From a checkpoint of a small transformer trained on Wikipedia.
Architecture: LayerNorm before each block, no position embeddings, biases, tied embeddings, ALiBi.
MLP neurons of a small language model. Each row is named by its layer, matrix (up: input weights) and neuron, and shows model dimensions 48-143. Each number is 128 + 32 x the weight over its row's rms, rounded and kept within 0 to 255.
After each neuron's rows, "fires after" lists the tokens most often just before its 100 highest values on Wikipedia text that the model never trained on; "fires on" lists the tokens most often at its 100 highest values on Wikipedia text that the model never trained on.

L5.up445 [ 96 151 103  84 135 134 112 129 151 139 142 158 119 127  78 178  76 115 159 130  79 123 147 134 150 107 177 137 127  94 167 161 112  85 168 102 104 149 169 171 108 185 124 141 104 118 153 114 149 130 109  90 154 168  98 136 101  81  99  96 110  99 136 175  67 126 129 143 156 177 197  97  91 181  98 170 126  80  96 135 130  85  88  62 142 120 164 107 153  93 118 103  84 129 153 187]
fires after: " ==", "==", " and", "n"
fires on: "\n", "'", ",", "/", "ric"

L5.up131 [138 108 104 119 106 104 171 130 152 177 152 119 155 114 108 192 123 179  96  82 107 158 145 103 132 156  97 160 164 106 160 165 197  69 160 120 169 124 138 156 168 166 129  98 150  91 175 187 137  87 131 161 155 168 104 128 179 103 154  72  78 167 122  80 150 105 124  99 146 136 149 142 190 122 125 124 114  55 176 176 118  72 127 117 126 158  96  76 121  58 137 119 138 115 173 124]
fires after: " ", "\n"
fires on: "2", "0", " inter"

L2.up514 [127 141 161 166  41 125 150  71 115 111 144 114  91 164 106 160 139 148  96 147  95  48 108  99  98  94 106 142 114 180 134 107 172 109 137 104  95 135 128 121 111 132 191  92 150 162 119 116 189  90 227  91  99 131  94 142 150 125  84 103 175 130 140 147 104 191 147  95 138  62 108 185  85 144  76 148 156 125 152 124  85 171  88 144 119 171  83 121 117  83 156 140 114 133 121 123]
fires after: ".", " "
fires on: "1", "6", "3", "2", "4", "w"

L5.up701 [121 151 105  86 122 167 118 122 132 193 139 160  62  72  87 143 131 123 149  73  85 159 115 157 115  84 104  98 165  93 114 120 169 123 134  53 119 178 130 108 121 137 111 155  97 142 112 114 148  99 109 185  85 131  98 182  91  47 130 143  81 117  97 154  93  55 127 132 169 145 134  72 121 114 138 146 121 131  80 104 178 182  72 118 101 145 166  69 152 117 165 159 184  69  90 156]
fires after: "==", ".", " |", " ==", "\n"
fires on: "\n"

L8.up240 [157 115 158  71 135 102 129  99 149 188 117 141 159 149 131 203 159  97 151 135 118 188 148 162 136 136 100 147 180 146 105 124 191 116  78 139  89  81  98 140 153 134 143 147 150 119 161 116 133 140  65 183 104 122 160 110 150 111 103 161  55 124 141 117 125 131 172  85 109 181 111 145 134 144  94 102 152 131 115 142 123 129 146 210 156 151 102  77 143 123 100 123  90 211 157 117]
fires after: "0", "|", " ", "–"
fires on: "2", "0", " ", "1", "8"

L2.up7 [115 160 122 136 118 122 100 129  91  97  91 184 149 180  84 143 130 174 159 124 103 115 138 122 151 119 210 151 132 151 126  90 112  65 124  69 136 129 138 141  95 153 110 171 109 171 127 124 193  45  81 127 154 141 140  77 158 121 131 145 144 151 158  82 133 109 163  85 157 109 182  90 123  76  90 165 141  74 149 147 118 180 124  89 167 100 110  96 105 113 118 153  92 142 131 161]
fires after: "S", "B", "V", "D", "H", "K"
fires on: "o", " to", "i", "is", "y"

L4.up372 [ 76 160 129 115 113 122  94 132 111 141 121  85 118 100 147 170 122  44 142 117 113  90 171 143 130 170 139 104 134 150 149 102 146 131 108 133 106 170 157 143 125 160 130 114  72 153 142 182 164  95 130 101 117 222 126  75 143 101 104  75  95 224  52 132  51 132 136 153 151 192 150 104  72  88 166 143 153 122 156  91 128 151 128 130 113 136 136 125 151  95 121  90 164  81 176 131]
fires after: "\n"
fires on: "\n"

L4.up96 [118 113 110 119 107 156 132  87 182 143 135 184 117  70  85 135  88 123 141 141 130  94 110 145 160 141 135 122  90  95 105 156 124 110 159  92  90 116 120 159 129 138 128 122 100  95 138 157 112 145 128 159 108 150  98 139 140 118 161 135 130  76 124 108 116 120 115 123  67 152 165 164 105 125  94 139 137 177 119 142  90 165  46 151 197 173 124 128 162 117 157 166 184 121 152 135]
fires after: "\n", "born", " syn", " anti", " city"
fires on: "\n", "-", " ", " of", "the"

L4.up603 [ 94 138  90 116 128 156 106 101 100 176 146 169 125 124  88 153 154 136 127 149  72 106  95 145 109  85  93 141 117 103  70  67 158 107 131 140 151 154 134 191 111 121  95 141  88  84 115 143 118 171 128 118 104 175 113 141 125 117 105  86  62 120 129 176 127 131 163 154 193 202 173  59 104  94  85 156 169 108  72 114 131 120  87  98 118 153 146 129 150  86 108 114 135  72 127 109]
fires after: "\n", "==", " =="
fires on: "\n"

L5.up665 [164 120 104 140 116  86 125 116 187 205 158  94 141 117 113  79  58 164 143 147 134 109 207 137 173  74 161 154 124 110  90 165 118  86 175 162 124 180 175 181 153 145  97 114 119 114  93 128 154 152 124 158 114 129 131 152 125  85 169 129 109  70 103  93  92  84 101 137 146 159 138 166 119  95 123 193 112 120 186  85 142 160 165 136  79 120 138 127  98 143 142 120  85 108 140 164]
fires after: " ", " ("
fires on: "2"

L5.up515 [ 70 139 101 153 150  76  90 153 109 140 182 132 171 140 135 141 124 116 117 147 111 148 201  85 160 127 116 127 116 165 161 132 114  81 123 146  94 103 135 147 199 117  68 139 105  69 153 150 136 180  78 112 123 130 169 138  47 138 156 107  66  62 122 137 133 116  84  97 181  92 156 156 100 137 244 153 119 110 141  67 118 124 172 136 143 161 152 148 162 138 114 143  26 115 106 153]
fires after: " ", " the", " (", "s"
fires on: "s", " a"

L4.up504 [155 155 108 158 108 146 138 150 136 168 157 166  76 114 131 134 147 132 176 127 144 138  81 124 138 170 159 166 157  72 130 125  92  92 157  99 178  90 174 137 146 129 111 115 163  94 140 113 155  86 124 183 111 116 115 120 122 169 114 131  85 167 117 149 134 122 110 118 107  86  65 194  75 105  84  83 116 127  94 130  30 161 149 132 140 162 155 116 137  69 158 149 167 159 159 128]
fires after: "1", "9", " ", "–", " A"
fires on: "8", "1", "7", "to", "4", "0"

L4.up66 [116 144  90  96 121 113 133 101  91 105 125 128 118  84 155 163 141 161 139  81 111 158 138 165 144 136 121 146 111 133 168 131 105 125 128 101 126 112 135 174  84 173 166 110 129 145 168 130  78 131 174 122  71 220 131 162  96  91  72  67 155 184  87 116 126  92 116 161 174 198 143 102  81 127 138 155 120 130  88 146 133 164 172 200 145 100 108 153 162  81 168  80 142  32 173 152]
fires after: "\n"
fires on: "\n"

L4.up633 [122 149 113 129 163 103 119  76 171 162 105 129 101 169 137 126 126 144 100  93 135 165 129 175 133 170 125 108 103 193 199  99 138 137 128 145 134 126 111 108 129 121 123 130  96 167 152 132 115 131 124  98  83 142 129 140 137 121 143  83 108 162  84 103 105 105 121 169 129 121 154  88  90 113 111 128 120 160 105 117 159 169 132 122 148 149 145  76 141  63 121 141 146  52 158 130]
fires after: "\n", ".", " (", ".\""
fires on: "\n", " (", " K", "K"

L5.up448 [ 87 164 148  92 133 123 123 129  85 127 122 130  83 126 161 169 153  70 102 145 128 159 158 186 135 142 149 157 109 144 175  85  58 138 157  85 138 148 138 152 101 130 122 127  81 125 183 114  53 133 150 201 125 130 163  71 109 118 130 137 194 113 160 116 168 121 171 151 124 147 116  90 105 153  79 125 131  23 154 116 112 125 154  50 121 126 113 152 156  99 135 134 111  69 189  75]
fires after: " ", "1", "0", "2"
fires on: " |", ",", " and"

L5.up45 [200 153 127 106 180 158 156 122 139 138 121  99 140  74 129 114 109 192 173 118 109 179 189  95 135 182  94 116 185  84  95 140 157 158 159 116 123 134  77 110 157 135 130 109  94 135 111 126 111 140 119 179 126 101 197 121 193 158 156 176 108  99 134 119 146  97 125 151  94  94  93 144 134 112 114 172 114  68 117 163 127 164 101 159  92 107 131  82  85  73 106 128 144 162 169  81]
fires after: "2", ",", "5", " |"
fires on: "0", " ", "–", "-"

L4.up250 [151 158 104  95 203 143 153 134 109 117  82 113 182  91  88 107 100 102 144 130 150 212 143 180  91 131 110 104 111  98  86 139 107 171 121 163 117 149 122 104 131 172 115  75 165 125 142 107  87 149 105 158 106 124 164 138 115 162 113 115 125 152 185  51  99 161 179  92 129  78 143 169 121 134 119 163 122 175  72 146 112 206 134 168 148 170 109 121 177  76 101 144  89 152 188 166]
fires after: "0", "9", "\n", "1", "–", " "
fires on: "0", "1", "2", ".", "9", "8"

L5.up754 [162  93 113 111 104 159 127 125 148 100 121  39 118  60 145 129 125  89 123  64 104 137 151 136 158 112 105  97 116 131 157 101 138  67 116 147 105 144 125 136 120 151 147 119 156 106 160 130 120 182 130 122  81 151 166 101 172 140 166 100 160 144 170 137 127  68 156 110 128 176 147 106 156 119 172 112 114 114 145 172 172 124 152 171 121 149 161 102 118 122 143 128 143 141 152 151]
fires after: "–", "-", " ", "th", "/", " COVID"
fires on: "1", "-", " ", "2"

L8.up202 [170 162 170 137 117 105 151 146 117 164 154  99 132 120 136 158 151 123 125 188 136 130 182 118 169 148 118 203 112 109  59  47 153 144  69  90 123 110 157 149  98  69  85 129  95 119 143 154  98 142  87 151 110 122  91 137 146 144  81 148 181 123 169 180 129 157 128  94 150 110 140 152  75  74  77 156 145 110 138 141 144 131 109 103 159 134 161 186 145 128  89 179 112 112 186 141]
fires after: "9", "1", "0", "2", "3"
fires on: ".", "7", "8", "0", "6", " his"

L5.up259 [168 173  67 102 100 138 168 163  91 137 106 127 108 120  72 194 115 106 153  83 140 109  89 143 118 152  89  87  95 129 175 106  97 112  91  92 133 138 101 124 136 169 129 158 170  93 114 103 146  97 171 105 117 126  59 138 110 144 142 150 170  87  74 168 176  70 115 159 160 181 150 134 166 169  99 113 103 144 174 161  89 197 117  99 166 153 142  57 142 151 120 137 147 135  71 141]
fires after: "1", "2", "8", "7", "9", "6"
fires on: "9", "–", "-", "0"

L4.up512 [138 110 126 143  63  73  80 141 119 145 141 156  99  97 103 118 134 163 161 125 121 115 167 135 165 186  91 186 154 140 121 142 158 196 103  63 104 165  81  75 126 113 179  71 130 172 126 122 126 115 134 158 134 137 166 171 177 149 127 145 105 182  95  88 146 104 178 124 196  95 170 138 104 147 170 111 130  87 166 178 152 133 118 156 113  83 119  79 150  92 130 136 101 177 131 133]
fires after: "0", "2", ","
fires on: "0", "1", " where", " with", " while"

L2.up493 [108 164 161  98 164 140 152  96 108 134 130 115 126 114 160  87 115 160 136 173 110  92 127 195  88 131 114 116  52 133 146 136  93 135  86  85 118 135  76 171 175 116 165 126 116 120 114 157 113 110 123 102 113 159  97 167 110 182  94 173 157 102 163 139 138 145 107 132 150 116 126 116 112 107 122 119 121 131 148 125 135 143 134 121 138 143 121 114 176 118   4 153 134  94  95  91]
fires after: ".", " +", " ", "3", " (−", "1"
fires on: "1", "3", "0", "2", "7", "6"

L4.up766 [131 145 117 127 145  89 116 145 118 110 130 178 113 124 103  95 103  82 212 114  86 125  78 163 125 133 128 180 201 130 147  95  90 128 126 123 142 134 121 125 106 127 153  96 177 111 136  87 171 112 161 108 166 163  60 119 113  77 153 198 159  93 101 127 136 100 123 104 114 112 119 173 164 117 141  97 120 134  55 165 113 163 118 162 159 150 133 137 109  98 134 105  90 144 157 129]
fires after: "–", "0", "9", "8"
fires on: "1", "9", "0", "8", "7"

L4.up120 [155  67 129 139 150 175 127 109  86  78 193 167 123 129 111 145  94 124  92  97 107 171 102 131 130 143 144 155  95 164 142 108 143 146 178 117 124 109 174 117 114 148 150 148 174  74 146 132 129 105  87 156  82 150 155 117 165 127 137 126 130  96  97 125 106 133 192  94 132 159 142 149 102 166 137 166  83 115 138 157  88 163 159 152 175 139 111  77 121 144 140 204 124  88 146 161]
fires after: "1", "0", "9", "2"
fires on: "9", "8", "0", " that", "2", ","

L5.up571 [130 169 137 163 107 135 173 172 135 144 105  83 144 143 112 160 159 137 115 143 137 152 174 107 154 149 139 102 101 159 161 114 188 161 118 107 121  46 134 118 161 177 179  93 142 120 100 155 123 130 153 130 121 144 175  83 139 121 107 108 148 122 118 148 136  87 118  90 107 114 129 121  99 147 110 122 164 111  87 118 138 121 173 124 112 107 125 243 102 163  91 121 123 127  97 183]
fires after: " |", ";", "-", " to", "|"
fires on: " "

L4.up471 [208  83  82 125 126  97 125  46 123 180 124 133 173 114  49 177 153 151  88 150 175 114 133 115 123 158 127 102  94 152 135  91 128 102  56  78 128 111 141 130 131 150 116 137 178 122 128 208  86 138 172 110 155  82 165 130  99 128 136  90 123 104 110 162  88 109 108 123 163 114 163 138 157 170 172  76 112 106 130 114 156 150 162 135 112 191 110 130 112 120  98 191 109 150  57 142]
fires after: " ", " |", " medal", "′"
fires on: "2", "-", " /", " ", "og", " –"

L4.up398 [ 99 141 177  90 139 129 100  84 149  83 168 101  91 135 141  93  81 167 129 149  99 165  99 157 114 128 136 155  83 131 180 162 159  95 110 159 103  88 170 137 127 101  50  96 148  99 104 110  93 144 132  98 117 153 112 205 100 122 103 139 131 141  91 152  98 137 115 104 110 143 166  71 170  79 123 172 141 126 111 125 114 160  95 122 130 116  93  72 164  86 139 154  96  90 225  74]
fires after: "\n"
fires on: "\n", "ly", " of"

L4.up765 [ 84  79 133 123  95 150 155 121 128 135 101 146 139 127 137 119 111 107 119 110  38  91 124 132 118 136 132 114 116 153 157 133 121 114  62 129 122 121 145 184 106 109 110 115 153 128 145 172 149 161 160 111 109 200 130 120 112 135 135 107  92 148 126 103 114 140 119 139 210 153 160 135 128 135 127 106 134  75 128  89 145 160 143 197 144 117 146 170 113 146 117 114 110  92 139 133]
fires after: "===", " ===", "==", " =="
fires on: "\n", "min", " "

L2.up443 [104 110 132 144 115 132 184  45 104 107 172  92 120 109 153 104 123 131 104 110 116  82 136 118 113 122 169 143  48 192 107 105 148 101 127 117 100 186   8 179  82 122 121 105 103 108 133 197 113 138 165  73  80 112  65 115 122  88 138 107 108 116 126 177 119 106 130  97 112  99 147 175 153  74 136 115 133 135 143 177 109 153 123 135 100 127 127 127 113 149 104 142 146 100 153 145]
fires after: " ", " (", " the", "ci"
fires on: "6", "4", "2", "7", " next", "5"

L2.up403 [ 65 145 106 147  89 128 136 130 124  63  95 110 146 131 103 129 139  98 119  98 178  86 173  92 165 119 143 125 181 113 160 153 140  76 109  63  86 154 169 101 115 158 145  82  82 104 169 218  92 138 194 117 141  52 149 104 196 129 113 124 123 193 117 139 170  91 105 114 141 150  89 113 152 152 129 128 208  85 147 219  97 127 127 160 148 156 121 168 111  89 111 122 100 143 139 174]
fires after: "\n", " ", "|", "1", " ("
fires on: "|", "1", "2", " Season", " ", "9"

L8.up67 [132 142 139 164 119  93 113  78 146 106 108 171 112 167  74  91  82  96 179 151  75 144 100 158 113 145  94 156 114 171 155 156 119 186 141  94 180 139 107 149 148  96 128 141 135 107 109 105 153 130 122 119 139 164  86 140 152 116 116 167 124 119 118 123 102 125  89 120 120 149 242 128  98 119 139 112 124 145 110 102 145 131  32 151 100 184 111 102 143  96 157 113 167  77  78 147]
fires after: "1", "0", " |", " ", "–", "9"
fires on: "9", "1", " ", "2", "8", "0"

L4.up170 [101  77 116 165 108 128  67  57 159  82 135 169 101 127  83  97 100 141 136  91 122 154 125 123 143 131 191 171  73 129  84 124 130 112  96  96 166 165 187 117 165 139 114 114 199  70 169 100 156 126 131 117 175 162 111 166 136  90 146 139  62  87 138 152 187 111 120 149 152 150 121  93  80 153  89 160 111 120 100 135 153 118 128 138  73 132 141 127 109  88 136 137  77 130 178 104]
fires after: "==", "\n", " ==", " Position", " =", " Surface"
fires on: "\n", " |", "-", ":"

L5.up666 [147 138 133 138 105 138 178 152  95 143 151 153  91 131  98 252  95 142 100 179 140 121 135 139 150 173 146  82 111 107 124 154 143 164  83 144 119 123 114  94 126 199 122 103  93 107  65 135  97 124 130  99 117 132  48 169  88 136 142  87 183 141  80 133 122 127 105 117 100  61 133 106 157 128 142 100 191 140 119 143  92 169 142  97 129 113  96 178 114 154  99 104 138 196 155 126]
fires after: " |", " be"
fires on: " "

L5.up11 [127 133 136 116 121 123 102 108 111 118 125  96 126 175 130 127 119 106 173 145 107 144 100 164 183 161 130  65  90 195 140 119 124 123 184 114  82 183 157 106 101 141 130  97 141 143 159  66  85  93 127 121  91 164 171 103 125 126 107 126  32 145 140 112 118 105 117 121 140 159 112 129  88  56 139 173 157 114 143 149 174  83 156  93  77 159  97 157 127 130 165 182 153 155  96 128]
fires after: "\n", " G", " |", " C"
fires on: "-", "|", " career"

L2.up389 [114 109 142 166 175  69 125 153 145 190 168 124 113 143 137 102 124  99 124 154  69  79 149 106  89 187 127 126  81  97  94 138 127 119 156  93 136 151 115  98 134  63 109  71 128 174  63 147 152 140 131 131  74 104 163 134 100 134  82 131  86 145 108 176 144 184 179 104 117  95 129 153 157  94 110 190  75 130 164 211 139 155 164 124  93 121 143 135 149 211 113 148 119 138  89 125]
fires after: "1", "2", " to", "3"
fires on: "9", "5", "2", "7", "0", "4"

L4.up755 [146 109 118 194  98 111 150 154  85 126 106 135 126 158  91 119 125 123 171  97 155 160  44 152  68 172 147 153 140 156 142 177 112 186 153  70 144 109 146 147 168 116 180 139 133 146 124 147 107  93 169 115  66 100 184 151 179 150 186 103 120 112 106 179 113  86 116 140 121 126 148 158  91 144 127  84 122 111 165 186 121 168 133  60 151 162 102  63  89 121 124 121 161  88 128  98]
fires after: "2", " In", " pre", "1", " de"
fires on: "0", "-", "mo", "9", "con", "iti"

L5.up661 [116 142 133 187 151 119 122 114 139 163 134 124  78  88 130 113 135 111 136 185 136 107 104 167 178 206 162 152 164 149 163 173 116 102 113 140 150 100 117 145 113 110 154 158  84 114 159  72 168  65 127 100 125 137 118 161  89 114 188 144 176  87 131 190  67 152  85 102 118 118  83 167 143 142 141 129 112 137 127 201  95 147 131 147 154 138 163 160 147  97 118 123 129  86 125 133]
fires after: "1", "9", "–", "|", " |"
fires on: "9", " ", "1", "8", ".", "7"

L4.up620 [ 96  84 112 146 165 185 181 113 162 171 157  75 153  45  92 101 146 114 109 125 144 165 126 182 117 190 102  97 128 175 139  54 101 138 159 142 101  74 155 161 142 110 107 146 155 122 165  80 142 153 118 157 127 140 151  84 182  81 143 104 115  82 158 112 144 155 125  70 102 132 106 154  79 169 166 142 145 131  65 124 122 112 124 179 167 130 116  71 112  81 189 183  96 156 100 163]
fires after: "==", "9", "–", "0", "-", "==="
fires on: " ", "0", "History", "\n"

L4.up325 [133 141 122 113  81 104 132 105 102 148 161 124 163  97 121 154 116 117 125 135  71 122  79 176 114  96 155  97 117 151 134 125 158  84 191  96 147 129 113 136 117 130 125 132 112  91 155 158 115 168  93 113 131 212  93 166  99 126  49 125 127 115 124 169 117 103  78  87 145  95 148  40 118 132  78 101 168 126  71 144  65 138  72 122 131 137 110 112 123 105 159  93 139  97 186 178]
fires after: "\n", "==", "."
fires on: "\n", ","

L4.up265 [ 96  52 145 172 129 138  80 115 156 125 185 153  87  88 127 188  90 118  96 135  96 188 134 155 149 128  78  82 134  97  83 142 107  90 132 112 134 111 182 140 210  87 152  63 115 119 131 116  73  96 102 149 110 142 140 100  94 154 146 113 126 124 163 176 145  81 133  49 135 202  93 129 145  95  72 107 102 137 135 119 148 132 107 158 144 107 136  70 105 126 116 171 132 153 122 171]
fires after: " |", "4", "2", " ", "0", "1"
fires on: " ", " |", "8", "1"

L4.up92 [106 112 138 120 158  67 120  82 128 125 150 158 144 122  94 176  85 177 120 142 101 121 170 157  92 138 169 154  91 163 150 137 106 114 154 128 136 171 135 146  77 137 147  92 176 107  64 125  92  90 104  68  88 156 126 158 107 120 110 120 132 167  92 115 156 111 162 181 101 136 164  78 101 102 137 106 203 106  97 130  98 186 103 135 122 111  70 135 135 115 109  88 117 111 114 133]
fires after: "\n"
fires on: "\n"

L4.up91 [ 91 122  86  95  97 126 126 103 122 113 173 126 105 121 147 129 159 163 101 110 121 149 213 156 124 155 157 115 112 130 127 119 129 118 137  87  61 160  93 123 159 160 112 154  82 106  94  79 117 129 112  61 118 176 101 148  92 178 134  87 136 113  81 118  90 128 130 166 207 107 117 106  48 132 142 119 171 200 108 133 121 126 124 167 135  88 135 180 167 110 161 105 137  79 147 129]
fires after: "\n"
fires on: "\n", " ("

L4.up728 [134 156 144  94  91 147  90 121  99 148 114 163 157 137  94 162 176 146 143 123 102 139 124 165 193 131 109 120 118  77 117 102 165 127  97 133 157 145 136 122  95 175  59 118  97 144  93 136 121 129 147 112 134 171 158 166 151 134 103 110 120 167 138 121  93  96 123 110 172 140 116  34 132  72 102 171 158 142 125 135 175 154 131 104  74 134 101 138 160  47  91  91 164  92 113 115]
fires after: "\n"
fires on: "\n"

L5.up534 [123  92  71 156 145 149 104 128 138 138 130 139 122 138 159 159  91 153  80 128  76 117 166  84 129 123 161 121 116 137 136 114 148  68 158 126 143 151 216  90 160 123  91 100 145  84 201  93 149  93 120 140 145 148 164 119 134 156 177  83  94 157 134 118  64  68 130 126 165 112  72  86 179 161 145 193 117 128 161 106 140 134 164  50 112 146 152 122 135 144  71 179 115 101 107 115]
fires after: " ", " Gu"
fires on: "s", "er", "'", " |"

L4.up159 [108 179 174 111 134 136  85  90 141 136 124 158 161 148 115 183 114 157  99  65 101 119 174 197 118 155 111 143  95 129 166 194  94 138 147 149 128 130 110 102 125 116 152  97 133 123 110 138 139 128  37  80 104 153 117 130  89 130 101 142 134 161 142  94  99 109 135 119 142 165 129 112 161  37 123 164  99 135  88  88 117 115 117 189 164 161 137  85 146 141 147 141 125 156 138 152]
fires after: "\n"
fires on: "\n"

L4.up390 [132 170  99 142  96 141 122 105 131 125 121  64 131  88 126 156 125 129 178  83 112 129 133 123 163 158 147 140 130 145 108 164 104 160 158 126 142  77 148 162 113 130 167 119 143  92 145 134 133  96 163 128 112 126  50 236 105 110 169 124 160 157  77 191 123 141 110  70 139 118 170 147 109  90 150 114 194  86 183 125  85 116 136 121 131 109 156  92 122 130 149 203 158 154 124 186]
fires after: "0", "9", " Re"
fires on: "0", "1", "ve", "9"

L4.up438 [200 170 147 148 130  49 165 133 145 162 114 112 140 136 140 109 129 104 142 147 128  88 119 144  48 152  82 190 102 126 172 176 117 114  87 105 155 112 150 138 149 127 137 107 111 186 139 130 114 117  85 151 106 139 102 194 152 157  91 149 100 150 169 166 164 102 121 134 163 171 171 109 156  70 153  81 138  66 126 102 102 125  67  52 143 147 121 117 108  96 166 120  97 127 148 148]
fires after: "2", " He", "se"
fires on: "0", "d", "n"

L4.up424 [ 93 121 171 148 130 160 177 132 146  99 155 149  93 132 140 134 192 115 136 111  78  37 103 129 204 141 114 173 120 108 136 122 122 162 149 138 117 155 141 134 131 129 107  95 129 107 174 144 105 146  75 111 139 172 135 124 119 140 163 154  69 119  49 157 170 119  95 151 111 156 137 198  80  75 132 132 123 182 118 158 100 101 107  86 169 176 171 125  82  80 188 214 109 136 108 171]
fires after: "\n", ":", " D", "born", ".", " ft"
fires on: " ", "\n", "y", "to"

L4.up627 [ 67 136 172 152 177 168 137 170 136 118 185 146  78  62 170 156 101 109 117 125  63 142  80 166 150 139 129 134 167 151 128 110 101 169 114 125 136  65 159  99 108 141  57  96 137  76 141 137 101 151 145 145 122 134 145 127  74 126 131 121 159  89 150 118 148  39  97 135 154 155 146  88 124  89 130 176  99 133 146 112  72 182 138  60 141 120 121 152 116 122  73 158 166 109 168 156]
fires after: "1", "3", "2", "\n", "4", "0"
fires on: ",", " January", "\n", " August", " June", " May"

L2.up344 [122 115 131 121 146 139 152 140  75 151 116 110  82 164 174 178 162 154 107 119  81 144 123  97 170 158 158  96  89 195 103 155 103 151 190  57 121 155 122 164 135 173 120  85 137 156  61 152 108  97 148 102  97 142 121 165 176 190 112 102  75 139 141 117 141  70 108  80 106 169 130 158 139  77  91 127 113 144  98 147 122 121 118 118 174 203 176 107 149 105 136 132 150 144 148 116]
fires after: "\n", " At", " C", " "
fires on: "-", "las", "2", "3", "."